From a checkpoint of a small transformer trained on Wikipedia.
Training: 351M tokens, 10873 steps.
MLP neurons of a small language model. Each row is named by its layer, matrix (gate and up: input weights) and neuron, and shows model dimensions 0-127. Each number is 500 + 40 x the weight over its row's rms, rounded and kept within 0 to 999. Numbers have three digits each. A neuron's up and down rows have the sign that makes its largest values positive.
A block is one neuron, or neurons of one layer that tend to fire together. Before each block is what it responds to, as a language model described it from the Wikipedia text at the highest values.

Written-work nouns
L4.gate357:452574512548488517520452460455510525515529488461511483469524526472461488438398453543487559389492509499483461564447466442457458484446515519571520506471389466499444525501501482524485564531483449457455468456511427526522530463537450466487474489490459481459435432525517447479452459569493497600489517550477476548477547521495464441486502471495527543466525482459583580491582539512485491522509
L4.up357:401554512447511478463478473516550443513534506461494419450528497458432459447444539431529530513524493533511464529525540505450424504510505479498484533531524527500525516505473538475484567586438480482563518486460452484474475426573507461505458560479516510475416495553500461562574480585542552497400491488508467529524537538463457436586498452525529555503564475504482500442445531509478425520509
L4.gate669:477518547457525554485566542465471472455568497447610521481502525471488416491504517515548501466530562507463453532546536520497519522438499468547392534464463528519429486578462490518423495424480484496525458468532472475502519491501551460559495515496511505545480550522535505511525458536479499530509476485412445509518522487569559497597602520506540532488475500538486557481498534508477505477513
L4.up669:567482464492458423533528500494508487502510444522588513483506578509459472477532511544516466480536448512528541400538474446482510525520535527563511442455558510528537495465430487497528477497576466484541520514442517584467570471559555473482512465468488537492465496520551508510536517449482489536481505503570572601391497498421496475513542466518533473503501505545501429469538427526440543535506
L4.gate923:453550418500494500566518461487489533567502442446437463518477452540561508517471469407455527485467559525581538419474563544525499451488469485542509461508374483445500561543488521508550574474440511487458508498460460527503517515555546481498492455495526430444510503453495513497522508501464504531489454410515421519540551505428484511519474483526501597472513479506457479376571459508403442476484
L4.up923:502552497450541510525417444432437540488498490487432545540549482487465469534484451489465514405497522444463498535432506495438429496469522476502494542511547431464492480527371444583462533449390481505450459431521521553515488483539522568518505452465457532421472505541486518547481455516502435500432505508545452499509565564488494488485460496503496509540476450540496461507513551518530443480444
L4.gate1018:397451498564471502480498539449498505603533475515511514502546442474510436494468480487556524473560490523535558509534436564465455494544497490487474448464485507486522513572523488528440491477448502513516459516470473486517521472546527526420476420439478434424430485439496530489503493664584571508495513465536463484493494565509547541446467467525551517458488543464544474560502463509485448501539
L4.up1018:488506522525536563435513443522542541541506510546510476462574488519457464510495473511479502458491503437476487520533540531506417534447460497483453507455519519565514464527540555474473494506463502505539509517492465530484491512503557558518427356465479445488459443483498432549517481516484533486475518566511480571569495560414493447415510438510537512449476471475517468482545452468489441468469

Sentence-initial subject nouns
L5.gate143:536500505493489495493565548484483549521502541454487500508461493545491519492501465472515576548461510456541523541491503546493483475419503534535468589527515504471473430563512496544510554430485564455565456523513474485528533599505480567533494496592436489485498480570553530503498555549497546522576508586470449523435480517504523455526510475545548581544463539555587477509478479523500554515493
L5.up143:473560470505576512512477481495506454529560466485457415499469490505511616445493441509515528483495487556527471553516500511538519538490506476512478565516518507507427558496465496460482513506480554489506529453455503476459489543561457475564464557470541445488477447468521463461470605496507577548519474507532465520528478504420416504577552480530556513491464474561448513463524483549439510465468
L5.gate188:477494517576485515446502493535507491447569443545537507497533563469441585468456395463562562525538502516626568499496525479459467491430560546532485474477438525483419493498449493518490519473522574499553463443558464516475487451524471517492537446471482562485453526445534465420528476521504493457435494505533471523497539515549543442504495511542432466479487532511458499496433468435551509507530
L5.up188:470476500534564549502434434522509529525455528534521518467572451499575459480542541500554491494448502450535509534484518524436455518552475512489456490500495521530503504501503503467433499421505499550595420545517536459496545490469559591520519582394551488512501507466493447539517487555512524518438485436515512454472521459455423527471465522465499489490509492561491497466488519543525518470490
L5.gate318:516511480476542506437520404480465529566492529472538592519479482566534488528421498492498586524417529488542460549490527494436448536444467498448507563448527477530501537494450514548526520519545477516460483487477478475521522495540524489434446388546544537499472564566529476465544490521469540537542489472454510492521541540474545461524507493483502516526530527489547502487584527492567437499516
L5.up318:485531428496505528440462507535535489543545480516502522461480433550476522502540602477597493585473487468518494511572502533522486508496518499526553476507494537455500491578524489589441492541453523453453562481485442528557508511506515489406546435481456477467597532492605489500503511515517483572515470476559500521535573493507446555528431503553499487575519500476524506423543510541583460524505
L5.gate400:459488402546538462459447475451469530467534526472462468499508463578487476548553578432512536459502513562479551499517529490474538510545489476502487487472522423415455433493497557512531617519496473452530484535552484491541499464530457573524479429505410554511452496518542502543522507578489504569495458394432495477492603534543475488507528525488567526501436572447486563514531466571532538422477
L5.up400:493512527485538461553459607492579478442435499452485523505468436457484494493547513522499495532422462472486528497528537483505473483477419534549518556462499509507539514550514472488482510468491516418480458560571474517545469513465488432520525468458486454461461473523539470462533516520505490496513529416444526547500477574503510495504577467513562493461508522490464545544538570491509437528452
L5.gate911:439565515608490544523566495538501391539487544554516438465508477508450496489474550477456532475462487476497556493430477488430482506585497506533545509518464544539554497459409465543519498470492464481486497481564475454490478509555459533501520520424504521452546496491513570500570485437498501448453480603510474453486572440506537541450506521532540512434477509522499473486475468579498443480560
L5.up911:467516465547451515477523476472520439538480502439533497469565468603516437514505497502534478502564533466487484542445405552423480447494526519511567445454467572497489520437450463496483459464528555482468549447535542481459456555493450492461499386513488480472461533488497494460456468492430477564517471449475527469506487425429549515475515581465493493462487514455543505514542479514479403524392
L5.gate1246:526527476458498525487499529461554423571514524496550509447483524520480513487455536458531618481439536488561527520522465510469500442510474532476501523488510551584422409482533530567495526527487476513428486478516432550510521491532567480451515456476505491501468547443558497492567552497482517534472487466463505391540472477484518510452535524509544504505506472443373457487587485527567463516511
L5.up1246:422521570501558517444487532548564488570531538516534585506440503472483440516467530493502488557527494448459550551552518508401484536508519457514540570510523488452551505525534472466440431495525544414454390547497515546478502529504463566489559447527542472503505465533497452528526448511515489482484461534521441534512521492509552549479526453555447517556451493520520456454469516503491479478508
L5.gate1346:395517540482546530531553503505560500496546506487542551542527499488535540482554458473540517464480523509485534550469475502473401509440564503501540504517494503558469464577523509534462529454542507452505557546449485459474448494502489458479486467523499431537494467516488481472480489561448500462539470488469469464539478529502507502540495552526489459448452544446516464502558541557553484547517
L5.up1346:418423453534478564490472489495508478546479465560523561492498452526493481480583529434540515488498481503465544481546500507489512461375483403485500557498501511406471515529490443504458464429559465467477509496553478501481450528512504480516501524465521480496498516557526494528498496465541492476480503541485511545464509523512451466420523508481477506439520565525583556465519449539531531526480
L5.gate1382:521509535494472459480586492525453462505551527482510453497489467518535500506503493494564537463515483476477548536520511510523484471450477530625541599458468464519450442475566555453515469484517568482482524529532462449530527535563511469402498478470504432480538513477505512475508554443417472554556468477505522477498476494525496513491515488591566528495552578487467483472509523519513498520499
L5.up1382:499437539444560565484463463558558455523525512488490503473468501559586502497534528490570489482536466473488511505544505518464464462487555449529493502474410503528471447459536511503484466541576505475457454501498554451561540505509525463501521434460502478489505467406546489453527520566463457546452462476495513617426500529512481539452567569510532466461543554502431541516501483490487544522570

Nominalizing noun suffixes
L3.gate296:499536421467548542463513556478525486509497457518491456544500538552424505524521490565546550532510468454510518463494553512452428544461498482528528542525511533506507457529493486514489513499548493593443494445546467549579440523550475481482489539513502460488445485449604519491542451535515481460469479448551553479535511544386425516485541450617551494491488549490463482521543472610514503531496
L3.up296:553433528444526531528529562483483493487497535484520558517527467504530508499456477516539549528465560545523500484507557539424384518477554558469536492555542529542493500527496484449526526544533532555441450492554486521547441506509481491473429472518460430543553391523545564441516494504530470457482541458493526453543470518396468580525519460551489524508489450437411539542530524505488524530506
L3.gate439:488520485445547601491514588463460392501526502473511557481526479492509536548504527426512559493419468504504489493488556473451446499521529347525517481502427466447477483547485516528523502561478493519536503518596451493573504501505439574460525501494450541549495406496526501488531498495506539441421450476531511444503550542565402491492517511560476560452501484495450468614514480562492443552508
L3.up439:512546502489504543493554548471520473453608546503500568440572503483462479493491558432498507513578552505487450548527427489483407525487511512489542453540484545510473507433455473500571547524473483517454511437501484493504513505413498491495475490469500521464491472428490519460457624448519500501499487512517487434480513503469478428482515493509553466432530407529463462528507497492465553538540

Infobox bullet dashes
L3.gate679:481492476539500540523543515528548454511511432514502458538445523510419533471414502499501539504416457455567425483536481511456496417474464508530501460387511494439421380540490510525569474472411505466529472466476506522559588464448460540491437487487440528456488511488465464482504543448586530467496513459454538524433502518474536515478511563481545448508504485415486452463498488488505547540481
L3.up679:455532466500519475488512539514510452492458486504458472519502541526468509475495504431522544531450484459516543510489527473518393508528526524453522487520646533548515497534490551509466553511561526532481527479422443559460522490483535484465457519460540583481538491470493581567489510527529487517465554377528450468519490524533500439516506486485526501509543431548486423549566521459546543544451
L3.gate1496:609514479485546551518489456444516490460502495454539479502498506464498463487420521501570576494511568457549520500522432500473480433451466490416548449506563522467503507463583504475496492494507497532422473532491442543504547483515491521556472516433465610467518515507448490497444550488514515506557578454481460437474540519492548463485438457483503552539520541501464482456517481530568467459479
L3.up1496:515548502523502468586440467553498385486452410516457472498528572448498531528546428478595541450502528508507498428451542515509464545469472439537519503496476452502503464429507533490541555475494537499544522482455460461550516500587562461507517614490516430503493529448496538473487550478517529511440448497448491454488500480482496462543476498548547450478554508553492516495526511521471472527513

Mid-word token continuations
L5.gate478:468516476470518565460394521587557503440474509568540488430441489489502483503508547474486549440491456469484511497548467497490506457496479494448520544477541451513541517474561495468549570489452473489413539620522491495447529516511484457594538513467502467479533506515528445561549516399462514404462515469496461490473512521560471490490428424570455448493485479432505439568491453435515499524536
L5.up478:472442438492424528519514535502492556518469536494436529496558518472492458524447389537453491472571517510515478510419445491549569576424504503494465453490515503472516446441505500446466522469555528557486485478519448575507455533550497436515452463495451493409424585503497528533359463502531589507491574606517461476466512473522505501456497413505489531499523450537462516516480504468459471552504
L5.gate682:521508531559433498517530452538514503465525446544498410512522517492500453504446481456506523557448490487603461491513505536473484478461529479511516541443471546511498501471553535452518529546530468501534462590537486479570419501540468488493440553547446566443534507494510535529542574526549460450489521411596497502514535449470570557497492541450513458591532563505491515524458517462518493432533
L5.up682:501498509495450570486497557463443553519566547548443570495494472509486476497460461510534546468531532495503470498533500477541576497515496434495486544500467445495477470553501528468458463460423383565499483435499475446539478494553487516472465515530480550544490532465539516521434472514520505521493481536516494480526416463504489513480459524537528537503512498496573479476475403471497552474520
L5.gate923:512440544527522509513450483480511458540489485477480520486545506480442484408553505454508518462485566504560433471598501451504458519476465549538527436533497509577475532490472540569537488466534448442552479510512457571440490463500550473520537506479487530430458508485525514516438457424509512504565522525475433546425458556489572489457617534600478531468466503517603575459567510489498437477538
L5.up923:504474452584451502485495519511490508512494555508402557475484539485463389537472465495500525420491503527499501459454485456547534545498527495495549481474455546492479480529519446487521498477494570432541549545450461520549523507473502483479499492481465426468419540497515457534512443557496504386438466496516512492512466512490537534510504523506457520521460556484538505518529462455472470529444
L5.gate999:501493518489445541513428511512484456509559545473533504477413449453479461446520493538564555500503480457555469536582543507476537551499480478527499458499453494462511427465523457497477591443539448621521522420500471516573493458501554512541518499440465543406497414468442544584507548547479509459509458424483491529452473450541445505557471501505530520570510542548438503549517531534494503466508
L5.up999:472483525494570507463497544494520481443466518487518496446497531500489424478522495509488524454639446515448537492527532488521444493552481462455465577441465473431469477574489437515438509487520538510470469495542514521493444482526508507509514460480459512515474524454491546511498540499443540463499469492501519522557492532479444535476485546543486489471467463420597482587550500559503520505506
L5.gate1076:557528525539513505475572439479485532520559489518527426534489487494420488463466514521504532427456512499590437569524468549542532490489485491471462539523420488434496500514531528509510502402497457452504473548555465519499551582500437511452532458535378546533473485544500457434425543483457539525518477403491541464482536456489560426442513496470541505542524463460450461503481518496504479521445
L5.up1076:508469422493485479547525511574490553434517460452505486483535507481446510526515518434447473581444465491509468542477529574489536462466603479507573573552557469590456504474529419535565493485567508507492523461544414518532432464475511495474526467557545513477509533521531517441433556544501422480513490534494456544468540581508507461457480556523518505463486498495486480460411528503503516534439
L5.gate1316:475543540546475476477523519485458482519533514457480426475518488438392490509426453487490559445480469510506567541449482530500530514445543464519476559475462466496516435466498511541528457520496518477465531541499434487534475496530448552461498417558427485469488506546432507526459478441469535525527415446457482541495516512511571473445562467490554532556476475497543525525561492505547484463540
L5.up1316:519469407494468504575509471525532532502465462420478477498512569490515588553456496542465551475535394506573467468493515491448491481536491502486524511564562511579434485521487486498509544466550446552572459470492472475440552473521511508396460466545462440516517517472485539494430505562513484508531497539518518479467522589520503493454525503474503550464537557469412417552515475528477532563501
L5.gate1451:544517486465417501434401493511531465538541492531452528522460406472455545492476421530426514475463472545535491464511539478530491464474453464464542385524493424456438500533500432527538483513483531533493485515488506542414484509464470525530460485550441489441515508545518510464453485509523512510471491496493493533514492504513469453476503581460476442586435542511466522522507419484527433562499
L5.up1451:579502497527467518536479494476494438445509529539552478548479462499565552460536534522505500500488516484567511487546517513485459464514544507537552575466531493537458409556436496480446461538549521491490485468462515544555494549517486576538416513420507488431503524416524467517479475422517483435555530508475455568536413472559462403470481536530494524577557554506483554567564523526547504509461
L5.gate1523:459487483531486439542526515571513417438535503509508449440457551453496472496498533482480529494520474546506529433533523474459514465506551461409530523528568551583492528462533511551454506506528562507499496494532470492518522535498569616520501442485429542549483486570531464461475468512499462501486478492458539491588539565475514473480519466515441530501477474484523544423507456509518510471519
L5.up1523:542567487439497483512503530482484483487481526469544531498534414466498546477540532495495518474468509467533544501488472496482515480518476532565486466586484451505602447637539446483439490501468492534501472514525510532521472598502550431556511527502516531507510438447510505468415479491477515506407638523501466508581511523446589553481522494481465506433504480526507473488439478488453451510487

Mid-word continuation fragments
L3.gate211:507518546550480409468441482526466510527528576570510558512430516513476511507438475525509538505506495511590525504486470514523515515496480503493538496465519503477511448546456486440498484458497504544472494497546501458458485455487461543503533517535415549582578513536514551436458540510512485523532503565439516413461504492521476481523542483560550426530451485506531454472549476529507448435593
L3.up211:537499449522398493567449528557483502565556484505552464474526568551495494520518522514420519526483468471510471505526533562454529526506494467444466502545513557457497492483532526441521534472513485505537604437495454536493452518451412481407478502442520541498466517439437525422468450537484472499506517540548484550472442473511462515466524468472505486527474486505469551443595486436494630512453
L3.gate718:420496496444479509444519523512517478506554577565592474472478466520423494500460532485486550425456440485528467493461529479488532556430497477518514471495479474479485485542538519493547514499512463498491454492536502500513463423506399482519572475546408510573555499610508578458417485468473496509511421538494479510484545493527549479479507499553540434571430512575524504502539483495518432456541
L3.up718:453550447481481461465517487508508488522513511551562486462455470509494522493549503518428518506519401500506428568541596546497524475523531488466432543585510502534496527440544487428521498409460520459544543484440448572473484476427515567414517494545525470530387522433472515527488508477459481482494465532521562519486482545473522471551474518509487436560489518455477473574483454374492508473466

Infobox field separators
L4.gate109:488465493456472498493485519484523508499535490538501459593562492510512455475491549540610547512449451468556430548514471567498503481415528430506494499478520509473481507526442508468487569457437554466410490469523480523487511563459459482465490438480481533436530442521454506471538467495509576541487480411439508497551481478537495487467483530568533451515427459520495541519503425428548547515507
L4.up109:501460531503527470501465508537508471490495567570512617475488553513482444561443492526470487430516492537484476542539517563504468490491436564472507543463468557569505500440518566610532508517435502463530447556507501444518542545514485452553504506423570513542488536511495570463520495535505526511549479519518470488515486465500517428495599512518520603501536545496464495488483485486477484520525
L4.gate733:527501493503524512524457544470423505538456593527461501523520442440462460508498524521545547530466463530479469534440465616472516383466507440506525509454517463543472458557455530524491473486506550427550443524490504528406543484487507521520452441532524604496544518531570447545506436463516540543450523482507424575497440458551508511470490498526562592535470524463526545553424428499480495503467
L4.up733:505554470481550469509443475506552530491598597554534507481516542492426464541423503606532544408480503457522546546457502554522438433525499486541504481497495544528405553416497549524519555479491540428483427484556496467479542511519513474492465493504541476508509437532476550537503496535505539460570482554477502567496530476496564522457499470472466527538468519443441425517565520500521476463505
L4.gate754:485461460513514450521478531495452496431416483535516557525396513433492509497524501516529559441483434554476518578547481469522461391543394444550482522528484519478455425516500582527474489445539565535501487584495435465465543409496495522474486506444546457482553575477511430539512503504513549481542441448489450549485494501515448480457523489457503539533524590496495502456518472539488462511474
L4.up754:484527496416552521524490554481536471496421481528519548509509535499530446529512467482440510455431501584541448506506446477508494462528516475478522529433557484494561459537400514525479434478445523454555487501528566457475494526390544523525477509511488489550547463461500495531534428471520488446510504432450486496591532498564471508496449539471537471546458473584453491521502485496468509541479
L4.gate879:510520514515534504530450463537512517463524569501517500572475514470462511451462541547558548465439537509488506444504433557437470436471365426499511520497504517518533562515474530519464534381494612486548471544472504460436577451478469484472513453524522496455483524491530442492557523551475581503522482456478409521495466458581489547550462472559546517491441533494523491506557483553504480467484
L4.up879:492543473450518475495433442537524505486479476534466485524465505448475503454589535502525545474432591462536451488479506492446474512517496504512496472476565526450514488443387543492483481518513462445569499484525503506473506451524496510512557532565501509566489518574517522512467492519509547439465425528460455490472575503533525536545538548520483528467520528552517488482509513451578415464581

Numeric fields in infoboxes
L5.gate543:493457461445542499490541472497510470432555560435528528531492548508479452463467474487592525491392474453560472528507449531513495449514389448477491467532545474490437449546502635462511459500472536463480540479612380468531541498424459460469577416514554490442569544471535516524462558466525518459504502412500414438500497538470563524499469482512461468543467473492443500503545414471492458486509
L5.up543:515589482501584458550482499582545557453528554574573511536510510551483500430559471543534517587539519493507483593530449482499564491478451538526475489499570521464446516559482548395484443539586537541534487495602490522481446502512458470485530452481531445488557490516460501512467525476504474530503536479471446504510417497512512479536543498504457487561534471436556523508495530438483519535500
L5.gate838:554491509518500509537480501483518522426516411477565461533559569524503486477458465546517530484484451435595557523536488490421492506501481543437503584481581554517434411483471530476508463485543525491467526484521451550510544545525459548525521515493461572530537466535494490480430476464472518513556445489483465461510574490483552465470473510444482495407463536483467475437523507530446504504530
L5.up838:490512496546526536540515533480520460467478465488529499535516518462446545515501471532522463488496441488507487534544501475488466515580413508452553439563530500481482487477352539544572488515515517509512517486460507515481494541530499473436480511445551587476533530548489544593426558464545461551543515513475458502463468536489485508534461513504483459495541401476495404476462526498524452498419
L5.gate956:550484524490520525420508443482494482496501503522472486558462463522499558532526517521564556464461495429626545485507520570469494481502425490479564490511438484552510478541511531477516496477510485472494398499518458471531515563532550507506556526516587498485487470500524530429522528479554516445500534523517444455511496538516578474489481556528515466475489552501536482450535532430585532590527
L5.up956:495511498458532537526500518517468533543494543569463503505462477545528446487482468509495522531454468484432553444502569398524521458536469532490484527577537544539500573515398529556510558430464492498550511551479495464536538479488503494447482470487516516505468594509555489552478512475514514576503526480466452415538524416482550530444528500554467476572460526524531446563514492579440492547560
L5.gate1006:475518402587556497480528443510527465459565483462523457485496482536564494519504502504547493554530524487464509505592534453500513550438441418509482458458526433471439486527517551508403476548486505468520473503531500500504511523458453530478573513467556518436543458478471502443527559504547458555435476497460544471525427491579465468555433489496502451457497489490520501461503446500524488502490
L5.up1006:596480533486574512474592348506496520480499562516522531467513481506433484512513535558496466513454475466472485460521450475485489504538461497458465570527448532528449483492486531503546559550512537458504465544504512533479515494494430514517510491500506451548517540537483502531479499495532460510551466546401467565506465484553517497469502532558476490480393495502438555480455542467583465523458
L5.gate1075:493494501562542501472517449508464490564488557474506501495451534425416575445491433479509513465504530488536509519523432520523514523486409497510433540500514481565498464494484471505507477576455491402511456548539414521545515447430545579521543515488569444456528549502582547543481488477536441515444464408552471532490539421429485426435511486461492447498499544541538446513500498501553489452492
L5.up1075:513451498474579444485482538496451493461553522509521519492525464441467529520562460428498499525463423470479496561495528459625425515509464481575486452508513502558527515518538571504481551551564516495506482453468492541523547499472560532481516515583503483504481466503496452486478558525529470512552557455554497512445538497475468427469550380566483432514422521495513451469541502522514525531452
L5.gate1181:495512515477600497524464501494500557522388514434563473515465403521581487574469476500545534524444553495530453574506500462511561474524452391476510415507495472567446536425501533479499466449525518548449489593564428545451534470500481502469505536538550514456529456586532558460534556571455499520614499477447543533479495526513479469483489449505472458464451480526473477473474499525504442484482
L5.up1181:511641557469533480493464515516479527488427532484516503579499478535537508533491528565493498469475515490475456548526567532531467411467489467562541458583536492472479532494482454416435407414593501460506490494506503489449503463549471480538497473476538538558416440570453516461505487590533483519483567459535520572503431455498470466542435485535502498446534555501484490485484594477472518456489
L5.gate1211:507531527550532534449559561524435482462511475466551480507462509508448480486508434551479514524507508454483528506495512508473534397471418474438502462594543516593520434521577471503465510490543601449537516500515456526438454534461479483471521560485546514534496462553466456559502558452517460481518443496483489499507494433459463490523525393500494489544466543535417503496466516549477504501500
L5.up1211:562543511496506451520524481512536474501508471495490586536495491442439513510539475470538473528477431511452519431464517424538441497554431521505506496605503479529518507517528466492468467477501566543474483517579514521486525501531549500494470521515549518454488573514542489474596474515521457482456537448524518547523476467524479522503528579492523502550485564491462503500522491505435390556438
L5.gate1307:464449579535479429461467468487419510470518556458499530528479462532554415497479455486512533496480405460555504452463533508514477537558451496471525512486488484552495481495551480483458559560440417440494545508459444497487586504490432555614517597510494476480497578483554434482472482464533539544538541473503437496439506530475521477530524515477518481510516514560479506534536530526523451363483
L5.up1307:452451502510508474505540486536513466458488528454470519549472530480497510500429444392470511479445522507548559532630540544485434549532534489477594541481476486491463542567471522494543533572472488527531499548443457518533517490537486521495517525456543472492505484535430479504495479504549512488576582457489504457516424568497480465461566497487510578550492569499521454508559529462450489469511